python train.py --vocab_size=16384 --positions="alibi" --init_std_qkv=0.0267 --init_std_up=0.0267 --decay_fraction=0.624 --doc_mask=false
MLP neurons of a small language model. Each row is named by its layer, matrix (up: input weights) and neuron, and shows model dimensions 16-143. Each number is 200 + 40 x the weight over its row's rms, rounded and kept within 0 to 999.
A block is one neuron, or neurons of one layer that tend to fire together. After each block is what it responds to, as a language model described it from the Wikipedia text at the highest values.

L6.up110,250,186,210,228,206,244,161,196,162,185,154,197,207,174,200,230,263,180,160,166,247,222,222,224,135,217,220,220,171,196,163,193,197,112,243,126,263,269,166,199,149,218,193,178,207,150,217,250,151,212,242,219,266,251,189,215,155,274,181,237,206,178,156,154,102,195,177,162,114,227,275,165,207,163,256,242,175,207,169,252,215,144,203,191,248,282,166,185,157,141,134,188,203,215,213,166,212,205,232,175,272,151,165,178,152,210,177,181,199,135,216,244,216,114,181,242,182,183,214,236,124,204,169,203,226,204,217,162
L6.up177,155,261,138,173,129,164,212,219,175,217,216,289,203,146,190,203,172,260,247,195,184,197,146,140,153,167,191,214,242,191,228,171,287,227,261,217,170,236,188,225,194,207,276,224,156,286,333,145,128,211,204,206,218,182,168,243,197,198,254,193,168,184,236,296,205,156,204,189,210,203,274,169,246,130,225,192,129,227,225,144,139,185,191,204,236,189,159,229,207,251,214,222,220,194,207,208,162,155,167,172,229,142,99,212,261,195,218,184,130,220,248,180,172,242,211,233,225,216,194,246,176,167,232,259,213,258,211,299
L6.up240,223,207,156,239,157,233,265,214,246,216,274,181,241,173,145,170,191,190,145,150,280,185,154,209,196,251,187,214,141,162,135,193,234,219,182,196,151,257,242,150,200,148,189,244,226,260,199,239,148,269,243,252,314,230,246,146,193,276,221,209,146,197,231,182,201,187,236,170,218,276,229,175,148,122,220,175,230,201,199,250,128,210,201,196,145,153,146,141,206,189,209,169,299,245,194,207,200,217,188,256,187,245,147,216,161,156,229,243,188,133,311,206,162,204,247,182,159,182,100,233,179,221,157,117,198,262,141,184
L6.up762,202,217,229,184,222,218,226,216,170,223,198,169,189,232,145,165,146,252,221,189,122,183,174,275,132,133,257,229,133,171,208,181,237,235,278,248,222,252,155,192,184,270,115,209,206,257,174,208,103,216,188,212,220,176,163,256,210,259,153,278,186,151,185,285,305,153,146,223,203,120,217,166,179,181,254,191,177,204,189,161,243,150,126,140,243,219,212,211,242,124,209,207,164,163,187,170,195,188,195,182,133,135,151,225,192,195,111,288,156,219,154,200,188,248,191,222,303,225,144,202,239,201,150,236,259,253,193,159
Description: Slot before descriptive adjectives

L4.up1519,161,215,188,298,208,170,190,143,295,272,248,236,225,138,261,115,163,232,163,222,236,164,169,264,228,169,181,226,240,304,268,114,225,195,126,154,242,188,256,180,168,234,184,162,244,209,244,169,201,183,237,213,203,204,196,196,225,160,161,285,203,250,145,183,175,169,169,204,251,144,252,181,216,278,221,198,183,271,128,213,165,142,203,209,177,198,175,133,251,266,173,224,228,242,191,219,173,192,221,196,180,206,159,221,238,226,231,167,181,261,216,201,180,175,197,157,258,202,155,163,178,162,213,215,201,215,209,167
Description: Word-start fragments, spacing slots

L6.up615,208,168,175,236,227,182,266,200,192,205,191,191,197,178,295,135,254,222,119,168,193,192,241,240,186,190,170,268,208,128,177,231,121,216,180,192,225,177,185,208,218,197,180,187,190,193,213,178,176,251,220,177,201,201,223,131,150,159,208,185,200,306,186,162,184,161,223,203,205,214,84,252,195,182,206,184,255,170,228,236,121,228,142,221,185,145,261,178,207,183,179,196,81,214,129,207,173,152,211,178,170,250,198,211,237,176,204,152,220,217,202,191,84,151,149,215,250,151,108,207,120,192,166,218,149,241,187,165
L6.up752,211,187,243,196,227,129,248,194,196,249,206,146,175,192,193,194,223,203,167,280,213,174,182,199,140,180,204,185,200,228,173,206,205,159,168,214,179,199,231,159,224,267,195,207,198,183,241,234,190,134,169,204,224,193,110,256,196,214,232,162,225,164,167,248,180,215,183,176,213,177,204,190,150,247,178,211,198,256,226,264,102,243,237,231,251,145,267,192,195,260,66,186,194,132,239,291,166,197,195,211,141,207,247,219,277,278,210,129,194,187,229,226,222,159,152,273,205,164,205,267,252,217,209,177,207,176,161,187
L6.up1634,184,212,239,172,162,260,159,199,204,142,231,176,246,151,203,187,108,262,186,160,218,183,108,233,154,191,157,253,213,249,233,156,207,187,190,174,234,186,259,267,193,253,242,252,194,228,205,174,233,227,167,202,148,171,219,136,184,198,209,182,207,196,156,189,158,243,211,217,226,128,232,227,168,201,233,126,201,191,224,195,131,234,171,272,140,195,184,206,211,162,253,160,158,213,200,245,209,216,158,207,229,187,85,285,159,169,214,121,228,190,223,192,179,140,152,154,151,230,158,195,226,178,265,264,147,272,300,115
L6.up1764,223,268,173,198,217,210,194,251,243,206,219,212,218,208,198,86,196,148,127,253,201,211,210,177,157,263,203,246,194,226,166,136,185,158,229,207,203,146,252,137,179,248,275,236,148,248,160,159,198,148,225,142,235,217,299,149,220,178,177,237,166,234,141,175,231,205,180,188,224,213,242,194,153,161,155,171,165,186,169,193,188,237,155,185,237,235,220,183,179,293,193,240,177,256,135,218,226,145,97,196,165,206,180,235,177,179,279,202,214,200,236,238,274,179,153,209,216,224,175,189,261,154,210,232,156,239,150,218
Description: Before a year

L3.up549,187,203,222,217,223,168,206,230,278,281,259,138,227,127,157,162,155,118,188,224,208,167,242,201,223,236,173,285,153,246,241,178,160,179,178,188,223,179,226,115,210,234,241,251,204,198,245,206,211,238,119,206,164,200,195,213,189,193,202,197,157,192,175,186,272,201,235,271,243,176,252,171,178,211,219,203,207,200,163,193,196,242,211,152,208,199,214,212,207,181,210,278,204,242,141,201,140,169,229,219,216,131,241,196,160,195,219,225,138,214,213,188,256,171,253,198,189,292,216,246,148,170,161,200,201,156,184,206
L3.up1065,229,191,171,199,235,321,175,198,229,189,220,197,219,176,224,224,187,197,160,165,200,173,252,193,202,218,175,193,169,193,210,221,170,203,115,205,246,209,130,102,149,244,239,216,212,171,218,215,239,220,204,149,122,151,212,189,175,241,247,197,217,212,129,172,186,172,180,203,201,141,309,199,189,212,295,150,234,239,208,204,138,220,277,175,165,137,205,199,265,241,207,245,250,226,248,212,166,205,159,205,174,189,164,183,241,208,150,216,257,183,185,128,182,141,237,180,152,241,161,209,201,211,213,198,212,177,164,200
L3.up1111,268,200,177,230,174,264,206,216,161,256,276,192,201,192,141,190,223,223,175,180,230,180,119,176,178,163,232,227,213,184,93,170,186,190,192,207,163,183,222,191,239,190,206,232,192,299,155,221,271,271,215,160,198,292,241,164,151,275,229,227,132,228,204,252,216,186,224,200,205,155,190,175,212,194,224,195,251,186,103,203,201,200,211,143,135,201,266,181,189,172,210,267,181,163,156,257,215,265,205,194,160,239,232,210,187,163,203,174,215,220,203,198,204,164,205,283,167,197,216,277,200,200,202,256,136,216,231,178
L3.up1509,170,307,156,236,232,190,271,215,210,277,136,160,215,151,243,175,200,239,212,220,177,186,108,200,142,299,177,144,195,258,201,156,161,129,163,233,178,168,234,207,158,240,241,175,180,187,270,167,216,200,189,264,148,130,214,234,164,201,223,239,203,216,166,191,195,210,155,207,157,192,287,147,160,167,263,146,234,201,95,189,129,218,165,254,156,242,269,272,139,179,196,222,229,190,197,194,268,234,221,293,188,179,230,188,165,161,233,144,192,231,244,203,239,171,239,154,256,151,234,176,228,184,153,79,239,238,177,223
Description: Year-preceding spacer tokens

L3.up293,192,181,179,173,235,247,166,240,204,168,94,186,217,212,217,166,235,227,185,217,222,178,212,164,238,241,249,228,206,241,206,197,78,270,211,110,190,194,151,198,169,144,203,219,236,243,177,204,221,166,193,213,255,179,266,209,170,170,268,215,185,203,170,252,190,181,228,217,194,184,167,157,206,235,188,170,157,189,231,173,185,216,177,202,128,258,211,156,230,177,162,211,174,222,275,242,172,240,105,147,239,258,172,197,202,206,172,260,291,106,184,118,161,173,247,259,183,272,253,226,153,240,243,173,148,198,233,196
L3.up1082,192,258,177,152,201,249,178,129,225,208,217,140,242,232,157,139,227,110,161,227,173,176,230,215,195,193,184,122,214,199,204,244,187,245,193,190,208,219,296,195,190,205,227,113,82,342,238,186,197,274,240,209,215,116,248,199,226,188,156,125,196,256,210,175,203,243,169,193,172,177,245,205,254,179,224,215,159,185,212,279,241,245,115,143,238,163,186,178,226,242,201,125,194,205,205,241,222,195,151,175,156,201,191,154,119,144,207,247,256,183,230,167,216,232,222,252,209,200,231,225,200,219,188,190,144,174,298,176
L3.up1129,178,125,153,211,241,203,172,264,165,164,209,198,320,210,183,235,273,181,191,299,282,213,198,147,176,206,184,227,216,196,226,228,150,219,151,188,150,198,218,168,141,216,189,160,234,266,236,149,224,261,196,233,164,221,222,219,209,229,182,266,170,195,179,195,197,182,200,240,155,158,222,220,228,216,207,126,198,167,250,192,158,228,229,129,220,278,169,189,265,185,208,179,166,225,190,214,282,206,196,192,169,210,162,133,189,212,256,164,231,172,177,182,193,157,112,269,202,176,222,207,179,192,275,108,158,220,254,226
L3.up1167,260,260,215,219,186,226,156,210,199,176,206,216,272,216,126,122,275,142,122,214,202,186,191,225,291,202,256,227,120,179,232,213,227,251,214,266,171,167,199,181,130,254,248,221,203,222,189,172,194,211,214,210,209,120,277,249,203,251,170,177,184,247,203,151,257,246,180,251,191,160,187,189,214,208,214,183,199,214,202,186,169,169,118,159,229,199,257,278,154,236,175,171,231,142,171,236,167,235,162,212,179,263,180,200,230,187,176,265,193,185,173,124,237,201,243,222,193,208,218,202,204,138,233,193,185,238,247,146
Description: Digits inside multi-digit numbers

L3.up931,228,159,159,223,211,170,265,186,194,197,281,193,225,104,112,276,214,197,211,154,188,249,217,200,201,161,227,255,161,190,226,116,215,220,235,207,149,171,230,190,212,214,211,300,263,141,178,125,184,211,153,230,254,180,221,212,261,154,179,198,307,167,211,183,219,230,224,138,182,150,190,167,197,216,229,193,190,200,147,260,146,198,198,169,136,226,179,246,229,178,220,213,194,159,179,224,161,185,259,171,218,229,171,215,197,160,201,184,150,267,239,206,194,202,262,170,160,210,174,221,184,171,146,291,236,155,235,172
L3.up1196,203,171,168,200,224,129,272,192,216,231,236,145,240,104,184,202,166,209,209,194,124,178,238,168,142,221,210,176,184,181,211,181,222,220,172,249,202,192,209,211,240,264,167,253,206,219,101,191,242,175,153,201,199,178,236,193,288,145,271,207,206,145,212,191,215,174,146,171,206,211,195,181,152,202,199,212,217,210,149,303,201,264,174,155,167,225,161,180,176,161,126,201,210,272,298,205,168,189,244,187,261,221,201,162,147,192,191,247,123,342,225,206,128,214,238,273,164,247,179,197,236,159,150,308,229,142,223,217
L3.up1387,217,158,195,241,271,200,208,236,193,244,193,188,193,182,232,142,198,214,241,211,199,167,225,220,132,171,206,190,170,194,185,214,213,191,253,228,184,173,296,239,248,219,228,191,234,219,155,202,209,245,149,217,207,200,162,227,212,243,196,155,182,147,162,145,194,241,266,155,183,180,190,231,153,204,175,171,198,120,154,166,192,231,202,224,188,225,229,180,185,168,222,167,274,346,201,171,185,208,224,255,253,151,228,153,287,186,172,234,200,191,186,101,188,263,246,244,136,215,161,160,205,176,220,278,177,181,142,189
L3.up1695,200,171,189,209,232,123,193,188,220,243,157,272,202,218,117,171,148,220,246,222,246,178,220,210,232,120,259,244,261,234,191,164,187,193,180,209,182,116,237,216,230,194,279,225,264,241,216,199,191,214,185,271,255,161,207,220,325,159,172,252,243,176,187,246,234,299,205,184,203,203,275,152,215,201,237,164,215,238,155,199,260,225,186,179,206,186,176,248,183,204,178,194,273,232,210,194,189,217,167,198,212,175,199,241,306,159,209,210,207,171,242,160,183,269,141,193,189,265,223,203,196,184,204,294,232,177,264,221
Description: Adjective/adverb chain links

L3.up181,161,288,225,192,173,147,269,183,188,192,115,153,168,194,196,155,165,230,220,184,131,204,179,183,179,260,158,181,223,222,173,252,143,225,135,199,214,206,238,205,203,191,175,116,208,178,177,246,199,189,243,115,196,212,201,249,295,357,211,225,279,195,241,141,193,176,182,255,228,241,204,132,137,160,237,196,261,149,169,192,114,284,221,207,253,158,212,232,118,175,261,221,144,125,226,185,190,170,197,159,309,191,213,242,168,166,194,165,226,255,192,183,220,241,213,177,209,269,142,139,186,266,190,177,205,247,270,213
L3.up443,230,197,246,199,205,218,246,139,138,155,161,213,213,222,229,188,191,230,159,168,207,218,209,214,184,196,175,174,235,251,217,250,162,90,247,229,191,209,209,195,206,146,107,196,175,249,180,238,200,227,229,255,173,234,206,193,225,269,220,251,255,247,228,222,244,204,183,221,243,227,197,171,161,146,226,195,244,197,221,199,188,231,167,211,189,200,108,166,217,120,259,262,197,230,147,241,277,157,255,161,220,153,247,182,127,158,244,240,199,163,210,194,157,168,240,202,287,245,229,186,296,172,217,153,225,200,264,253
L3.up1689,128,254,203,217,196,210,120,159,208,216,245,171,189,212,202,199,208,243,279,218,102,163,244,307,165,241,222,239,192,274,249,199,196,143,238,214,180,183,213,176,82,113,186,189,245,224,237,275,160,249,256,187,151,204,194,114,149,268,252,207,182,218,186,165,154,246,230,180,175,213,187,171,278,186,204,170,221,194,215,222,164,271,239,249,152,158,208,240,202,160,224,193,197,180,208,220,237,166,297,194,242,122,226,125,171,216,183,247,227,216,160,243,290,267,173,209,259,210,173,211,227,132,242,246,205,202,205,199
L3.up1749,141,219,206,229,230,136,273,169,215,172,179,221,219,261,187,144,286,262,241,230,112,98,270,227,116,217,216,148,245,90,224,239,194,196,217,263,261,196,172,186,228,231,291,236,231,213,211,179,163,244,140,242,210,182,234,153,173,234,186,155,196,141,329,176,181,230,177,146,215,267,185,191,194,171,205,112,173,104,112,222,246,294,160,218,133,204,227,279,219,225,206,224,230,209,164,208,245,188,172,295,204,163,241,141,200,232,230,299,243,216,216,239,181,181,203,116,224,147,184,282,221,183,144,184,162,206,255,249
Description: Scientific word endings

L4.up83,162,189,272,169,259,119,188,120,160,204,193,142,173,162,146,183,94,258,238,207,191,177,327,294,278,214,185,243,230,284,184,205,224,134,214,229,232,208,186,156,171,190,193,213,214,202,215,229,218,201,169,226,189,135,241,210,263,193,190,205,161,196,250,151,202,198,222,102,200,216,188,105,199,267,175,222,195,221,165,204,188,154,243,200,260,197,154,210,195,244,149,217,196,254,151,279,170,117,147,133,196,177,168,229,244,168,174,185,192,288,263,193,189,194,209,240,172,191,256,150,179,89,157,169,272,130,163,190
Description: Infobox labels and intensifiers

L6.up212,178,189,204,153,220,181,140,284,206,247,151,216,199,185,224,264,186,219,251,127,206,225,188,174,180,242,176,175,222,172,214,110,244,155,201,201,134,156,171,157,173,231,168,249,163,174,262,193,227,283,199,196,229,230,169,213,216,221,219,255,210,195,198,229,168,236,219,156,131,198,160,81,183,191,217,210,195,207,221,257,185,249,235,191,183,221,191,207,169,191,224,200,206,219,186,221,202,177,200,218,121,162,236,192,160,90,213,183,185,206,130,202,276,164,153,231,238,135,175,145,209,182,180,207,190,151,143,187
L6.up465,203,238,181,187,189,214,160,252,211,187,216,182,251,247,228,259,175,245,191,178,178,234,190,203,158,172,201,227,193,210,242,197,230,177,218,220,210,172,226,177,219,248,205,320,216,203,153,211,250,159,242,173,198,221,229,254,193,119,267,247,154,116,183,265,187,153,260,159,124,127,159,147,133,190,230,211,152,100,215,224,220,232,145,197,252,188,188,150,255,209,206,192,229,207,187,275,205,205,210,121,166,180,142,149,236,168,155,218,220,243,125,177,197,267,143,219,285,202,166,248,187,154,198,208,248,187,158,206
L6.up681,219,265,246,196,266,186,216,247,188,268,166,202,186,197,134,298,155,238,207,116,185,175,180,265,200,247,208,277,160,130,197,137,230,144,282,255,176,89,174,149,254,276,145,191,215,268,144,174,224,181,167,194,189,226,241,133,153,215,213,160,209,104,125,210,209,153,251,200,201,160,131,165,146,253,224,201,192,238,246,224,241,193,162,194,234,221,195,124,170,257,182,167,185,207,270,207,150,164,207,149,163,273,225,176,214,223,167,213,258,230,171,212,179,173,197,188,253,248,188,156,173,216,242,249,245,216,163,250
L6.up1266,225,113,184,230,205,182,198,114,224,154,151,199,171,165,145,192,82,139,206,268,131,142,234,203,203,216,150,246,203,214,279,280,168,180,209,199,247,156,169,217,253,195,177,224,129,169,204,125,212,180,223,214,169,265,122,270,243,222,195,226,220,283,168,229,218,201,219,185,210,241,177,222,138,226,197,213,212,252,233,255,151,187,197,162,213,170,204,192,287,223,211,200,198,133,164,247,207,184,180,182,189,221,280,166,109,254,196,223,174,214,185,231,178,250,239,204,186,251,213,159,240,134,169,194,211,174,163,201
Description: Prenominal modifier adjectives

L3.up301,252,163,235,248,201,246,183,259,173,189,184,247,178,175,262,224,155,176,183,132,237,168,200,216,150,215,199,230,177,172,248,164,169,249,175,185,119,160,175,305,227,241,176,212,144,210,161,210,141,191,138,167,155,193,204,232,150,181,230,217,172,158,148,220,243,262,110,203,225,105,191,174,143,190,212,204,193,162,327,255,226,101,219,233,273,194,184,172,151,130,187,219,218,164,176,240,181,143,195,164,178,163,176,152,229,199,159,201,254,173,209,196,162,178,244,223,194,204,160,266,169,194,207,179,186,186,157,192
L3.up493,229,165,214,139,170,272,215,258,206,220,223,216,249,192,214,194,100,242,237,178,128,179,221,116,276,194,169,210,194,223,229,147,208,179,177,168,254,216,267,187,178,248,213,231,229,223,191,141,143,197,193,247,230,144,196,236,224,210,224,216,163,167,226,134,217,255,150,143,218,174,228,144,180,197,180,223,186,218,195,129,172,132,197,188,232,159,171,238,199,199,210,217,173,205,175,165,194,174,109,224,145,206,159,151,217,202,277,230,241,231,273,258,197,208,189,266,168,187,159,191,158,170,188,157,138,184,211,118
L3.up954,232,180,126,170,213,267,132,220,212,266,253,249,144,177,187,219,198,138,216,134,211,119,229,214,190,260,238,149,148,152,127,172,178,316,181,198,114,124,264,205,220,255,218,191,150,189,183,177,293,225,152,264,123,256,204,206,165,182,190,184,244,184,227,207,217,165,192,206,189,150,213,173,212,143,245,223,226,205,235,225,208,174,240,193,270,300,189,151,190,166,198,220,120,185,180,229,269,195,300,287,138,200,214,239,215,202,128,234,247,208,220,242,232,215,181,183,167,243,168,168,260,227,214,208,208,182,141,184
L3.up1543,259,206,171,192,196,228,196,219,222,290,215,235,301,188,233,163,125,243,237,215,190,138,254,225,206,248,229,226,113,185,178,222,174,233,201,187,203,194,261,193,201,165,232,239,219,209,191,191,171,175,206,193,178,196,132,195,270,184,150,227,264,195,213,193,279,215,166,197,201,154,189,210,168,225,189,160,211,237,120,226,264,242,145,188,197,215,226,189,230,154,183,207,215,171,172,146,228,232,196,241,163,213,218,218,198,217,247,198,191,231,221,221,210,195,155,199,141,171,196,228,208,167,229,202,125,189,186,160
Description: Possessive determiners and markers

L4.up556,269,196,176,208,209,218,266,229,187,174,174,189,225,160,203,310,102,192,244,261,185,210,234,217,177,187,201,193,114,164,199,183,205,213,224,191,193,201,197,265,163,291,166,214,257,235,258,217,262,211,248,256,209,192,200,191,167,188,185,271,248,187,179,238,230,225,197,196,88,201,166,158,234,244,222,116,184,184,163,189,161,189,183,277,210,208,201,212,162,224,220,119,218,188,205,163,201,208,139,179,187,216,173,114,245,186,212,160,249,242,201,187,234,200,163,216,232,232,203,206,261,152,227,176,157,146,142,182
Description: Prenominal modifier endings

L6.up331,160,242,229,180,142,187,220,162,200,201,220,194,210,211,171,206,234,240,141,243,146,194,261,223,208,181,262,154,227,229,265,229,230,223,202,92,105,210,269,208,265,219,249,258,243,255,294,226,253,220,196,269,195,192,167,195,251,273,189,136,224,227,179,178,166,254,184,179,250,149,194,186,202,172,185,165,236,215,245,192,184,217,159,134,209,207,203,262,267,174,272,252,267,225,273,185,162,121,196,169,231,205,147,251,143,176,206,239,224,179,275,179,197,204,228,184,191,127,182,215,173,299,186,246,195,189,241,187
L6.up440,277,186,237,248,192,194,171,205,135,204,181,153,261,113,166,148,178,220,202,231,235,177,195,189,193,176,249,233,155,182,183,190,209,227,192,137,152,232,200,189,171,214,126,198,174,204,130,211,186,121,192,244,167,206,189,218,211,213,223,202,247,188,184,175,172,260,168,173,143,239,196,199,179,136,195,206,223,199,173,251,201,193,237,140,218,198,162,160,239,252,241,220,233,204,261,179,242,135,165,161,116,198,168,266,244,241,216,233,180,258,177,208,211,203,152,194,229,185,233,189,175,204,255,297,220,192,184,115
L6.up950,190,185,167,164,157,235,145,232,196,188,234,182,204,94,136,132,165,182,228,223,283,274,250,171,207,159,200,152,252,194,227,181,195,264,221,109,168,227,171,175,212,186,173,219,150,198,265,269,224,216,200,193,199,222,211,159,218,179,203,276,206,132,147,180,159,258,216,206,209,215,183,187,168,246,200,126,113,151,123,277,226,121,180,153,278,196,193,195,277,226,181,173,200,193,317,171,226,186,195,210,233,232,156,191,277,192,220,163,184,244,312,194,142,226,200,175,237,213,223,237,153,166,204,197,207,139,172,218
L6.up1642,274,189,154,215,153,210,173,255,190,267,187,226,276,198,228,210,193,207,161,176,254,206,191,150,227,185,225,196,176,207,163,163,165,159,237,210,203,136,173,183,227,182,209,141,219,231,234,197,201,151,135,316,220,175,187,151,209,243,148,106,187,252,203,116,240,231,231,208,167,216,209,164,151,231,212,114,220,206,126,215,222,191,168,197,162,192,146,182,145,240,232,176,210,133,239,158,183,199,160,173,79,250,164,194,144,211,238,220,180,226,169,156,146,210,182,193,160,276,191,222,205,281,196,240,173,187,142,150
Description: Sequential number digits

L6.up138,171,129,182,172,270,154,283,157,193,168,145,197,124,185,214,199,207,269,145,203,241,206,190,221,159,182,235,183,170,148,158,175,210,197,146,190,214,244,258,129,187,196,223,219,183,157,207,282,170,152,168,264,134,216,194,185,160,177,189,162,227,168,219,232,233,240,227,153,196,188,136,264,151,207,297,145,292,182,209,101,164,262,217,183,249,171,274,241,167,171,229,196,142,206,281,151,169,309,222,237,140,209,102,207,202,197,202,285,126,232,158,194,214,126,160,294,257,179,186,193,226,178,201,251,175,162,153,242
L6.up505,235,204,181,217,232,226,240,162,138,185,167,199,164,228,206,244,187,185,149,199,162,174,292,156,222,192,184,194,204,244,211,117,216,125,204,201,145,145,151,185,232,180,135,219,144,172,125,179,217,202,247,224,209,201,272,165,182,268,293,180,247,216,157,204,229,232,150,246,264,176,188,143,277,247,194,147,294,159,220,147,139,195,204,248,174,232,266,218,196,203,159,168,280,183,198,236,247,238,116,261,238,178,221,191,265,205,167,229,183,253,303,246,208,183,205,87,180,244,142,164,172,183,182,210,170,217,163,200
L6.up763,222,224,152,148,181,239,249,197,153,190,158,160,211,192,200,272,112,218,201,130,224,155,175,222,181,193,224,178,228,213,191,188,196,146,231,271,173,160,228,176,166,195,100,174,212,165,212,198,256,202,145,194,209,230,244,213,222,230,221,185,262,196,206,232,233,136,176,233,238,142,156,123,218,203,256,157,242,150,162,147,214,251,190,239,165,148,206,222,168,179,161,209,230,113,242,221,127,154,131,224,244,98,194,238,205,251,175,217,208,132,193,206,302,196,178,192,240,162,219,247,234,166,244,218,255,209,195,205
L6.up965,192,226,242,147,162,192,224,202,178,166,192,252,280,195,196,195,239,215,141,170,168,183,186,191,179,224,159,208,129,227,212,220,161,151,189,166,192,206,151,205,145,142,161,133,218,231,182,110,239,262,298,242,186,253,182,182,228,186,244,249,179,163,256,232,238,205,193,281,186,225,188,213,234,159,208,189,265,201,180,159,244,259,233,190,160,139,206,182,247,255,227,218,187,209,200,159,179,157,234,159,179,173,193,194,137,244,216,201,257,222,165,201,165,185,188,230,329,243,233,200,336,127,201,177,263,219,266,216
Description: Biochemical quantity noun endings